config.toml
num_hidden_layers = 10
num_attention_heads = 10
vocab_size = 2048
hidden_act = "squared_relu"
norm = "rmsnorm"
positions = "rope"
rope_theta = 10000.0
parallel_block = false
extras = ["capped logits"]
lr_head = 0.0111
warmup_steps = 0
decay_shape = "pow"
max_seq_len = 1024
max_steps = 5514
dataset = "wikipedia_en"
MLP neurons of a small language model. Each row is named by its layer, matrix (down: output weights) and neuron, and shows model dimensions 0-159. Each number is 128 + 32 x the weight over its row's rms, rounded and kept within 0 to 255. Numbers have three digits each.
A block is one neuron, or neurons of one layer that tend to fire together. After each block is what it responds to, as a language model described it from the Wikipedia text at the highest values.

L5.down92:107095155139184101104059099138122127104138197102139193145077140129075128119192150179136098121118119190134140135172122088107107145141145115147121122196141192143161166171117137151114105137140082076172104096154141130155114098155104182084112107163146127101116170151110149183087119192114136100121096124119129112177119093157162140129130057102176142215089127116125076122100100147110176137120138196144124180224094068165178072146124101166199138124126075123074066128141149128116167100139106
L5.down102:127146195110146105106182126099113103184102187166123123088144114110123085117203030141108132151094104175176101168087152141126159104128204138150117117116136142229132149158162122117101131104083144169152170136154126138104119176188140158157132157176138132104143150081152182116098149115105174116139192139105126176159106111116169142154143162110101120124110081187114125113108101155133165145158118134150122067141149152141129113127117124113078127141188179163106124131088078118143140111165143
L5.down300:154151124096160179076094103061115120091054147107175090166136079171128119145178123138109092117141122187144107101149148126133093105142092101112190110175134130142141108098190057169128084077053093152153145168128129142085103065106127218183126170170097128185087107134139138120098183128130138127138123098124141145105108162147080152133101129128125133066094125126123128110115083187123120069143149146128144121139110153181100115132127141125125106130127152118101092126144094200149099154165087
L5.down408:144151178144170168127140156096087148120146120099093194077108057138137139099100169154086095079147164157164122119131176117110153193127136171121162144123148113074157150100128117126107111058126138132116122056146144135091182138135097117148194121127175142103103160112117106184094178102126137198108122120155184131137119126157116128113070131104121130145134117119133121110117106098069114170135100099079096162106168122116083125105145145132144127122130122107074110204144109137115104149064133
L5.down429:149147195133127145125078154104112170123140179156136160129083117196100135114127110091158123110129165087106115082133129113138140118138154160119063196099126126138159089132097149162134161144084113165117115096074146151145122106065133159138144104140196099185151061128154124095127078218159140149154151127089146139153132152133093112192074127211121141163075171137160134164180144170191148148145081155114184161070105146124102168120112189140122122147084128111127160106095118117134194123149137
L5.down461:051133101199128056091122127130113112140125109152143093119145198189129136110103114148067136089096182165177098113120132179097125137136159123157139107097139113155088120171096095156094126108147147176129093167153124156103133074146141138115148107128153097155122122092110092151147160070207146099190131153122159123128101093116185183132159110142117161065134155096094115126157127197098095211123110124121120086114128146145184174123088138122122147148205095102150147029064087173169198155101156
L5.down465:160122116109082179078128145102192177107143134143159071084103123068098163176119091122135111093078085141166162126199161047164157102178152108110122127141144093027102130119163164152165123113086126124075174133133144151129091094095072189111110120057133117136138119083074059094121126137081125067113140126212180160106131145187113127135095176093107081055120112130105130118178120151114085053136099152138131098106129121116156151136167152127122123067149209152136157127156122112149134088086092
L5.down590:155121128177151185105138130115109163146139134107206134110116065140151119136111109127131108103153115102128074138089141184168136102168165133122151119152106174075153111113145190103142105129081130104098103178144110170104140151147128113144143147155159137196108171107090076114076174155130175136110123099138128121070102092165139112109142141132077198130113151098094202107063095177109121083089189094158094166103106170082155134104082081114088145145088097163119133144135132096095134131160163
L5.down645:061130151168108168127121113102120065108083161098137079123120109111079110120128092138103128161143181170093087117156145090133169183091141182122092183128078107091113146102134126113154168107158123110118114153101103171120123110093105116113157140168088090180110142153062125129128141120120130116144139066146071172159148126124155139150112114135091105139145119124114126202140126225117135069157090119116135114085096051137165101114093171111136130170091193087117129173166091163179113110124144
L5.down683:055135170151079128133107100056147042115100155121078139122148172170149129126176136159075113102128122085115115143130132147128111143140130066170139147143109171125168027150114082105104117089118179116145132218155137092153120144068066115137127140147137073107084094110090148090113174114074184138154074085180109108145180207128094181086113069144074153081132104115103147099181107109102137105099158133104112113119128165137164102092151097131137145150093129136149140161116108187137155139159159
L5.down760:194127117130114127127118112083094104141106149155110096085143159156179101122074097101131102165100151089141112109172103103120155106081137137137098172136112120100116069106126105150102165124129171103124134151146130127071059129094145112124115172115162162121145124062135096121151128149091081133158133188175117122110161126147118123161121110070090095160179123127180135121148140135078166133141073099111107145177141136070115101089175110118132111142124114122188133095113170110175113119091132
L5.down843:182157150138144159135139143127084082088175127155113133134171074107139125193115129063129157115131177154100131109148109091162132170143135097178143079086078137135113033115155107038094121148049121162132161111143160112185140179122086132140113144112112106103160094123127145147097102123123151091175172112121105182138157106110068095148091145138085019117063088084132119130126122079110063132129116129136104110116132087136166133135061149144113133162179135122140158113156122139194165115163124
L5.down848:160155109087162153132109113098079130155175105138133113129134083187092091161128111177140116117115174166135138128146096077220155112063133147142165116135128122097106092087085124168152118168127074111142126171134178123110096168100096129100138162115143125113135084105118122100119130100095179114082104117145155129150131139111082146083054081125144126086204163178144052158051159120121161103112136092139148184138147066099124167188117145130153117162114162183098174155132138188126119119126116
L5.down944:138124118132148190060098192115151045159114082098093168149107152149128087116148165114080090157136127109055073093189120153130149124119185078124170120102118147121090119138109101120155102147112119118179085151182158112178172121118109162087091068149141112113142145141132134107103118093112129105125119125079109201097165111076180110114085098120085102177124126100103138090121162142102109103176171129088120137092179079087104109134161124166140134129191151123172105130107084144044140104154205
L5.down1144:121107116141144118153062124104129088156084116120178170098161140160117110111054105140113133171083106139126097089155068108117134125133109109139113130082139123145080113130041084092101149126113170122130103110206107119135161068078104151075157144090120135108112164143081170174123185164116151137117101081189217130114110159145101114081137160096076109118120122084159125129130114149125118115136094106106093143105116159092074147165157137087123112133152111189085113081146166166163111132117182
L5.down1177:055109163158155112130141113077091150124107172078120142118143135176158169153184121144087140179125080111118124079171145082086122114112184105181108118117105104090114139147166169080166128073091170136124075108184149149082102101172101199107144140078108096170118203128202072159192138114135159087086088096144118134136156142151157128125109100064064149126179122113129162204096148117144145131195121148111099076052144102094113188113164071119117136191110110160118116146110127161144056120191149
Description: Line breaks closing a wiki table header row or infobox list just before a new article title or table divider, plus occasional coordinating "and" (intelligent and resourceful) or mid-word pieces.

L2.down640:173138163148092169120107163144134156147096152192110119139109157109071121162116110085135165137147101164091150108175105114108133160099173153135167161126136092060100112099105102099189132111118101134121153083173102175156103145108126027058112120095171090076164139098088072158098083147088133029140097155211132181122103186134110092114150112166106108115180083145143085177176077182100101158167065091134087134155148145117088132111189100164161097147150132119121100117167128116149168088093118
Description: Tokens completing or joining a set phrase or compound: "all time", "years of age", "airspeed", and spaces before "water skiing" or "hard rock".

L2.down524:082145129182120144101151115158137092135108108132123171126163110110144127129057090162069154182089129124070125127171132137169149109069131185115121139074110110078115072096115147079081165242131150168107120192087135139147186159149109131180165115094139154146136176093149078078148152068118163113150160114160107135113131102077186119106178160127120109116110096083102166130129154079176085140088143065100201136129130179100152156131145103185093109140148141103156122174135130160161168095170142
Description: Closing equals signs of wiki section headings such as === 2010 ===, == Notes ==, == History ==, plus occasional mid-word fragments like the l in establishing.

L2.down1272:134155111132123130150165147107127105131137105112101142125160121123138118059077093107128106159202104095151182156139075089124127152150110147125141112091135115084127159150108101185171149138100163170146154160127142130150099139094106121145109114142130146150153171178150138124146161082163115114135088153150149149082154162080081152122157117131144134070151131116146170069198097128195083098160109069234150145083118143129097163139098103142156173170156161134137101145152109077132112137152143
Description: The stem of a common transitive verb, often the final piece of a split word before an -ed/-s/-ing ending, as in obta|in, g|ain, of|fer, take.

L7.down68:146160153132142094055141173120202068080161161150156102115063195088111140136163096149091135135138150122112139157143175136126130123043148088172135123104097146143148158167126161116120123140153085142160127111123195115160168143132109108133196134159134130084150107138086162086091142064141157119114144097104144137131157088107047131130138142161127107092111114155081099169159071157076113122093149128098085168120134168132155140154104152108139111110119168151063108130140012086123122163129157
L7.down319:115156123120140138153065160157127122093096123147133134115170157120202110143147113150166106098174115072141128144121146167133115120122090168110161158086123079126114121149120096117169152141148096067110169139101090100102105096112141130106167183115126171137128099160152127172128088156072144173168160072164184129108158138045074117139114126087143095082150144100133103114093187097116100154128139138123128083255137102108125199224115089124148109127137107108180132125157142139154181080158150
L7.down726:123165070113108167205119127136110083138121195131114140105108207143120063115137103121075124155130190161156133070132142128138198151166092122084111128112142145141159111119095200090140159082141129129125103132131144168092142128131076184129101139216102160137128138119125125126164092104161139116097140136161135090124128117164157145129122041101125100189145152163071103085096073113136141135158163131121168155130158098137124180122155136132094114140084099145124118110147130057142172116087137
L7.down1075:089118115153111114167162085134094166142199185181125114200186116129201153106125166225118088162066139181088131122127109097112176130120113141127113144128118109109133066143131091165111099110066094145119084146126172141075144169136090150108106120154110203119138127115111172087160059117106126124116162115058174101087152119157101112106120173119117153137127115130120138102099139097128110080120148101132100046194124186135121119146131106167152128133158187130113112162141142180097116136146108
Description: Word pieces that finish or continue a transitive action verb, often after "to" or a split prefix, e.g. destro|y, re|duc|e, protect|ing, pur|ch|ased.

L7.down93:155104103084117108175197180112142127086199116163110156152122177165102130158163125157161062159072168194061117191134109130174132160133187139111197099146110144123109105117131141126093112125140161096145081078163131094107109138138116236094164158182151140182127121141117133122083116113132140150173078101122095118136125110131137227134136144174168135155083099147136105142189121174165207189155135135122115114107170143115138145158099092183129181102161164075154112117174103109173138133081124
L7.down362:181113129122125072147163152171145168116148163144145124121183157108105127098134157070173150122121151153179098096078149110113118110163154133145095138125142121126126062167155121125157119142107128152101110119123074162158133101139179148101065084104171133074094175161122087132035130087177104068109112077084070120159146171115095117131121149175114126165085204085175116188120105125138093085177119102169138093211156119124117104133164126150189134127163145139082130084146112162066190150095146
L7.down398:097116124161160152135066117155074169119202138139113080142069098147086165105154091078137104178110112122087083098126121114160061144131165146126074103207123138082126106137161087129111136117135160108205109184152200109106103112131106131128149151124151024127121126122118084121122116075130158122153169135065150140106123023095108125091112169079108116072115158113091139086173090098090163100142110129111092133121140073181124103121140133137078160122079130098146079092083144144081110140096163
L7.down484:090146113117201172137147121163053049086143114143128163196167146143120131178098122169108139076108112074078139142101177112165150175194157154140166081154106089153128148078159149091106144140132141089118134118161130127101165159121137155110167089129107097177162115091128135194166155061119072130151109120088102114144082160163115134096133127134143130130124155149119177081139108169145156146102101121092129161047111057146118155085105194179122123128125058081124175126120099139138120201130134
Description: Markdown table syntax in Wikipedia pages: the line break or pipe before a |---| separator row, pipes starting rows, list dashes, and "Preceded by" succession boxes.

L5.down2:129127170107028167084099159123091089163203155117056060139114076126097098164089069085109143110126160143127125108149121067147165154149116179152089134137136096169135160108171128114092152100130107140159114164098153120175149126104109131126112158156150111119128099180210176154087112204153138156180136114161181106066094112095107093096125100155115092158103121177091107112189086103129065127130128142139121096087109144093125127147140121148166093154196154123145129088164133146112129148167094
L5.down74:178068119101112122116169141087144088133091152141091116100092180122117162102132099108138045121098127162068144132136124154122178147175069090157147176112121172117139103103114113174165185157113132063075188120096138096172058100044144129156144152139168094102159104073129114087126125123111180131115124128124135151113102164130052085102132133123079135195092172117126159134066095131128159146154114173099174078130106092124123176085176180172131120153142137117129084120133135148127088099171139
L5.down380:107082170137114176192138150145116127120086146119110198110166100141148137153106102109166178158111203135185115124128132100132145119064169107144114177084106106120119153122124103126083149115174139143119153100118165207073163085184097074140130132108101151124083115130144131090153156117129158076098149150120088130140113094145119110039175134115135118087123163105067141127083149196128115120121119076145072168147180161123078146122095110157135125187119132162126151134194130128114168077134106
L5.down409:128095129128155109116205123101132104075051118135073139111105151193109119121113109101166104167085116114131130104120162140130096139091142095155073104174108129099106088180121099114135135172151159170107089163145138134134108190120107101145112129104084107081124097092143163083152109167110103139129156146164142131168088104082186070132039118163110176100176142156128140140106159142100162081085065185137087119100151155127094130165194131106108134109131131150154120124137088127148127127015151
L5.down414:164148111122071120106129184133136148146088112164119119103098134123178119125088129097135101152113123147087119104136120138185140099144149149158123198122116106099157176101126086175111119153140138123165176132112139111095125084129191058128141094122119157154102088117122108148166133163165137053103112127255129140103115223112096128111061130118149113153134133105100156119180178113173094131136101076063122138126131098188125138193127138127156062150051088134129139116171147143175126150110146
L5.down444:133096154139133151128111122141149124100100151105130103092086136100154109119103098061119068116162108196138130123131175144136107086134110132134084156153143162152087205100112163084119113122114091150160149158113130122198102125100145045154091138064132083117101169131114119119113129125177121115171157088190189109120119152121128139180157188171102179187136183138144124135086129099110127147081103147124205144116119164191092101067132123159154118076148110179139172111148150154093175137071107
L5.down549:188152111196176164111175133116143101126125134079118188120079186070116063153136149144157154128155126136161145121210124120139051139072146141141098174129151146124131093134162151151104117088085045081112116100107134147133139138036135133152042158137132100135103138129115128135153145113150123121081151136124085171162130126161124155134110164094096150187100045164158083103095118118121064107112079167146114121087145157139148133175095198147156129079108163102148163103144100111183157071054090
L5.down593:117128145160116087134168172088095129095095109097137124082156105187092140061084087157136124119166132133063128184106111166166089050125119129172151138145080056062110140076140117108132101138149069161148183151126141161143118154125116112063168086070112137094119139136108158160102147138122171172150130077147107139123128147132144132106170099085161155110144088077165160114147144124138094042161117127175120140089148138149072094151122088148094137102073104096168095133112143138141187123159093
L5.down663:059158106154194160058101129117118131075127124138189114057192104123188136087128111176088093157125145132142084179073165140149155123163151153145179087132050129169124101083104109096126153060155208142117088111132149110137156082109115103089134092119121123149139144134107103174117130128129157157137145161112180184180121124157111147114145145139148084159143153162105139097122074137122199137140096162173087137111108145115131176096166159116100133196100125129160156193122083156103089166142141
L5.down694:131152175151135147058153143091128107106104164095183119114115126143076138110137136124123098190129079178119120148105148130158158151109127104153098198073108138092086071114109175099127103088177097087179087163143119132091160116113119156106092098141141133091123099138057078148150191181103136115126105130140133127115140105107135204202135157140131128120107147070139129108174089115124124098162089093171123114107108127098153164151142072139109104155209131112185125173136130179121100139138092
L5.down703:111132115132099104170120161162134126180120153152110073149089156134114120180122123088147168062049171167112123157151170162112110105062102078114123148159132136165111151141129121116115169102152107152128160136142160095110113116099147114163131109096120128150109194172101177108124061114098147123176143121144066101032126114147137093167151091071139169089131146150166126120124037162167151136131113117138144150195140203185174118158095152098166178124035089168122097158136109066074113143137124
L5.down850:052164183185087148128152108143166064132104043144096080114169106109200113146106131109131127125129144137145146115156179139129161109151151124189132042142124114109108083160105064135097101192197130130098132143104169154142143112134045134082122130159095129137117200096113174147191127119153074168114166103148146168060157098065114140121140125166106132171119080104125160166158139091142107159146146114122135095089123123159119139169122066124174145139114131200181147082164106082113094107180106
L5.down853:174154154102092089126149122146157111119079157155122160109115037076160113129082145173155172184104143105149119122099083163172131082114148125145131120151111095114111090103094169147124141063092159116129169126112150111123129104092058099177116100196154068134062112149129115155122167084142141069121090139194129107101149099172096113136138119163135132117112138108120110063170124159099112104205129101122135111144116165105119130144125111164133159191098145124105092146174139195145152095093135
L5.down1066:114073133150092088135148100155100174104134104111081133146150127136142105131115143177168173172185151099128132103147136107126138105099115144118177089143146120159112163120089106141145091128126140137085130111118194084079130107213102158146162135136166151146159118107072134061176103150100151075107099110115084130093087092084086184183129094074178103159151087158098154072132119080128150178137089150081084121090128178153152103091101125149164135147157167074079187138132043107122081130120123
L5.down1152:129118122117067166143130166114124109105077084140109172156126097132076124172101154117103154123110161161095151172180142089168092167129099128100124148151108144173119119134038130121138079067080138099140142170172189177205109142071148095104190092132158075147154118133063166114178138155116152083102110097164172132150081131116141119143111140102111133130065146167151155179181157080121135124117120083113096128135110090135077135066122127045122150136173086126155117145153162094113170089090095
L5.down1224:084128138127127128110144130114139110121137118110092114106125163174073141194115136131113156133109115100105162123091120100090094185082143073150169171133130138172126058155128080166160138111172131120171139124080064124169118099192146130127147099151128074093075087119174112078079126142135148093080093162185125152175125111142128113148105138164153082110150158116108103154155093105087126145144123101119092154119151071095136146099136131217149112129090083082193114147121148180196152172074137
Description: Fires on the token that opens the noun phrase after "a" or a number, e.g. the hyphen in "a 50-year", or the space in "a ruling".

L7.down36:117120127155119157114116082147138126140115111191148069142123100143136135131153121203106126126087061097080088098116101119070098134165155148135077114039105108119184187152132076157172140159122120151134129075087126095165147155097118099135082212133160126155156147119147109130140109118125144094142105142045146177124069063103144091152092143148154104149155110108114122145102131114115156154181089085188141090067112086123128091161162143128086115117115130120146026169164109103149199118101091
L7.down336:153112150125100124113133109116081044166138100111128145106127127125178132153105122129178104204119146115091200134133133151122132072149130103124131171102144115100143093099118199130113158129111159167075098114113142153118088111114127119162173180101143086121152101129128135139179073115162181145130160161195152166127089111052084127125128105184114128101151118167109155116135174091113116187170073099114096155166150084040105091115180185092124119186154168099086122177118117151123159085135130
L7.down715:157134097224154117159184133133165078206146146136107062167134096087122151137122152125145180174194169144125086112106157091148188181161136127127073156113070147164127109123134106116160135128108121076061122142147141097191121165182162087191149098151126150183072115112133093131183120113087132130155098120139134142148175119128134131170090168084094140083103117112149184145119117136102175112128161084166150116148141137044147106128147126140109172167112118138108161111178118121091148141073124
L7.down951:160170058100149147101110125092166189102158117146200126137167184110152128149072133128119137093121148145172110082118113135139177137068126187137073154084155106139150154135101153108150135100137188142125134118107085107078107113118117142150135075154100107158152147108174109146164109164151142028193174091221107169093083140115151098112145106081162074109124113177177126087098110128128128150156153096072137064135135120119059133130134075100142158141062176167142141103117146131166124140130209
Description: Standalone spaces, opening quotes, hyphens and dashes that begin the next word, as in said, "We..., the son, ex-boyfriend.

L5.down104:085119115167211131083134171115111115163090096114097104173160198175153106146104124133129120179133188157169154100159149112163138143082149123125119169146125115169161118114148130098112096087120127124107145114119118177082118145093100158086163144102117097120151185062158114084118133139159176112111080079091081164096173092132148153138104069103119136172120128173143126147144150125121121179162154159136114103093117091098068125095095134150088159106072069135090145136091145055165188133125146
L5.down148:115133073111179149098084197131063135113113140149153129142068165160175178117094129125162142138116127103162148113120096148104086121113068133149108095129142156123134188175186140154142088120124149132148136137149128158170157158166095141089132151107131212084116150150190188149127095124144175227090073083061123165103102157131111155138149111137171092115122104163196023102072124160118170116147091154158161161125138084131089166138160168131119127130151065107127139068140106165152119171215111
L5.down176:115134114126099148103144159155189146176155120156085202161100177198138164078126194138077074114114139131143066105129120108121127095116081108166154156135116140106123144129159129133147119114152106174161133102087125149134073151139138160169145091093188162127088095167167120138154162192091163094129151138119090102103128161188132149134090162151131136152146140126084109099100143132126109134096141150133156117186103147116169152142083093151075144138144150199117169135117169100100155095036107
L5.down246:122112101080145143088130068133093129088117136166137071113165086102074159185110125154136100141065172194160165137118068138138136108092160076161167183135098149096104172122144113146137097181130132142112148087075125135103169103125118168143120056190114149130126107156100091184166150134220115131041102179151102090151148133144125155085181058139060119135154155090086134090146134171059175120187082153119137111097094145114097164108154140175163102112106188149092138180153125102059131145183136
L5.down338:144084123136078128190111128150131129139104143118178078151142086107078115089154094121160116142101164120160122127217193123085100055147149108106150132108117156097124073202117130165124188139210175126129116129121181070162084150123146129152118097162128130159168085113114154069104134078154086172124133142131119141176104142069217125114160129126141144114121220139217165182134126171118107070219072118123150061114121157112128174127125134059119068135116097111166152145147146164154102129164165
L5.down412:132167176115163122173141089127160134141130105160057090092113094100156121150146091179134086119133082142161135178163126086129117140160137087115145097135172103078142154142103034134105226169159139148134126144117165126118077103110082173084170151143132196146114135146089169068148148134137149070131104139102172084120199135158123135105208070167108144194104137089153149119166182146148156166136200165110125136092136145067110161167171118179128178127142107127094127141088059063138120142189181
L5.down625:176104186156122154098113165130160097150169129152109146121137124078162170172182081136142090074158071167118151116082059112132184182170101170168093099147137155173125112131079094105192137140103146102129149133097066174127115161152087088134103154043120143097174160112147118136107158188171164124151108131218136223163145073169121098161094147051163110127126109098132163157090117103111114164095183139147096119103157096158159078069163128168146140100138121170150156128128097102094123110061133
L5.down745:110139101091158129181138131117095096138107146136125133140143105116129127114142123121118175115148139072145097101146117147110163095139182159085157178127133096124175165159141138110071150116121195101082125129142140181115215119118104136161087202155142123135194164104149112168184056113118115201162088149208160147095122121131145185130129129155101077062126167146142111107088168146139182121163109153109169142155177140131123136135084137117162057073124107058119112140151161149112155100211103
L5.down756:117048137170107112126136083112076131133084123131139041121157066091073158163134127091136160104150096099188152145105153124109152187133077099121159133083133140118148094119169123174145127080099134121116116128111146078138192139133112119115093129136083105135153129123119097135133156116150107191110077095236091111091126097079154116143141107102120136157180145143156163165162106141116179111188059069135120082115179127136155144073146149110197097152125189109139096180166113192136108209185175
L5.down793:130119114068113140144078136121067086122154173137101097124108121115104126063126129138161108117127135146106162117160151099144131151135105079120096113138129155086122137147128089129121083143093153137063062125158137112139120138138158140144150170103104148128169178178123104131166118104168139102160136145187149120125112017139110166121105078142092143153098141129209065174212089115175102111147082088105125134045152141133179163136129087102113186123140102167115106165139153121135207097169153
L5.down894:120126113089104077139139105157131114176126092178099156103119132146150136130119109093112096167092157148132195117125197117160172145102146186098124184136123123123178099149159113151141135145083073042158136124098128204130120119109123108123185141123134141171111109142142121138104116170197163127125143088131176126105113174136095152083082103145100093122090131160190121172175121056081150144093094102105108176184114181148073137161079110209158138099162066147134121077165136130155132139091086
L5.down939:151123114176145111118158173138143134116126108107115155127170161151122167119177146139096155123075168139192095142061109143150164125211104180159146126160159107083082087158176145152188135113091075153149150148106142128119123113112114196128116154036156164105168062145119169162134120100129074078146174137099137137078144213129141123112107120163107185121074130144077065067090092089082152131072158084181100126058171148108101148088138109163105085119132091114198130079183147183157145107173131
L5.down951:125129151144091127115118116110159078095074125059090111100100118168199119113151079166177116157140095126138135118171093102146158132165126138148090167127107152102151133073116149113085170120116099090085212163111176165134149173076121093181056158145067072166127097158181109181094126055118053138182061108069155159140084158146161126177050135174085099093128145111142125060179104109133150116134131113110137140167196101158076106104115099145089125112127101075105112100166115131183186124164094
L5.down1117:212104151124162100136139124073102149066167140095113192117182131120152114160160141150150138114121107123179129125152119111069111117133127121161131120191137119132105120095108138136114141119117114135067155094153122141101128169121042144122082157145098106104120165128080100158099106116125108123109165097120029150101154124176172099137081143182090157078143125089157149130176095132149142103193124148201117096119210098171166090084126145131175110145161100134150150161161106096172110088115088
L5.down1245:158130113094123134101125163092093097166082114160156158164189144138102104098140168199107104113119163120155149146129098112118086112210118100170119158119174131113113169122156164191170118048122155061141147123147043071120109143112152185143133147117160118113100083096129137166176128147095115073148120111151149128156164133186126136175127136166101099072139100158111182138136148107091081128083128145054140095134143103106149136155099146166121114102100221155111143124085140139108172137062091
L5.down1260:139106130126117189107168180126096160061150118076130137130160105149134174118120142119139126096132101162184162131139153113149152139125090152159177094130125152166130134128174121117190178088126141111108128121099145194133161125145123144190123143140167123130119152102137139170122117123122076155066098108132158150125206158108109095100091153177128132095139091097122040180103149120149151100127120187205138145120180163148140137113127073186161157123081081126134141101077150127168095090105121
Description: First token or fragment of a verb right after infinitive "to" or a modal like can't, would, could, as in re|fer, con|vert, p|ursue.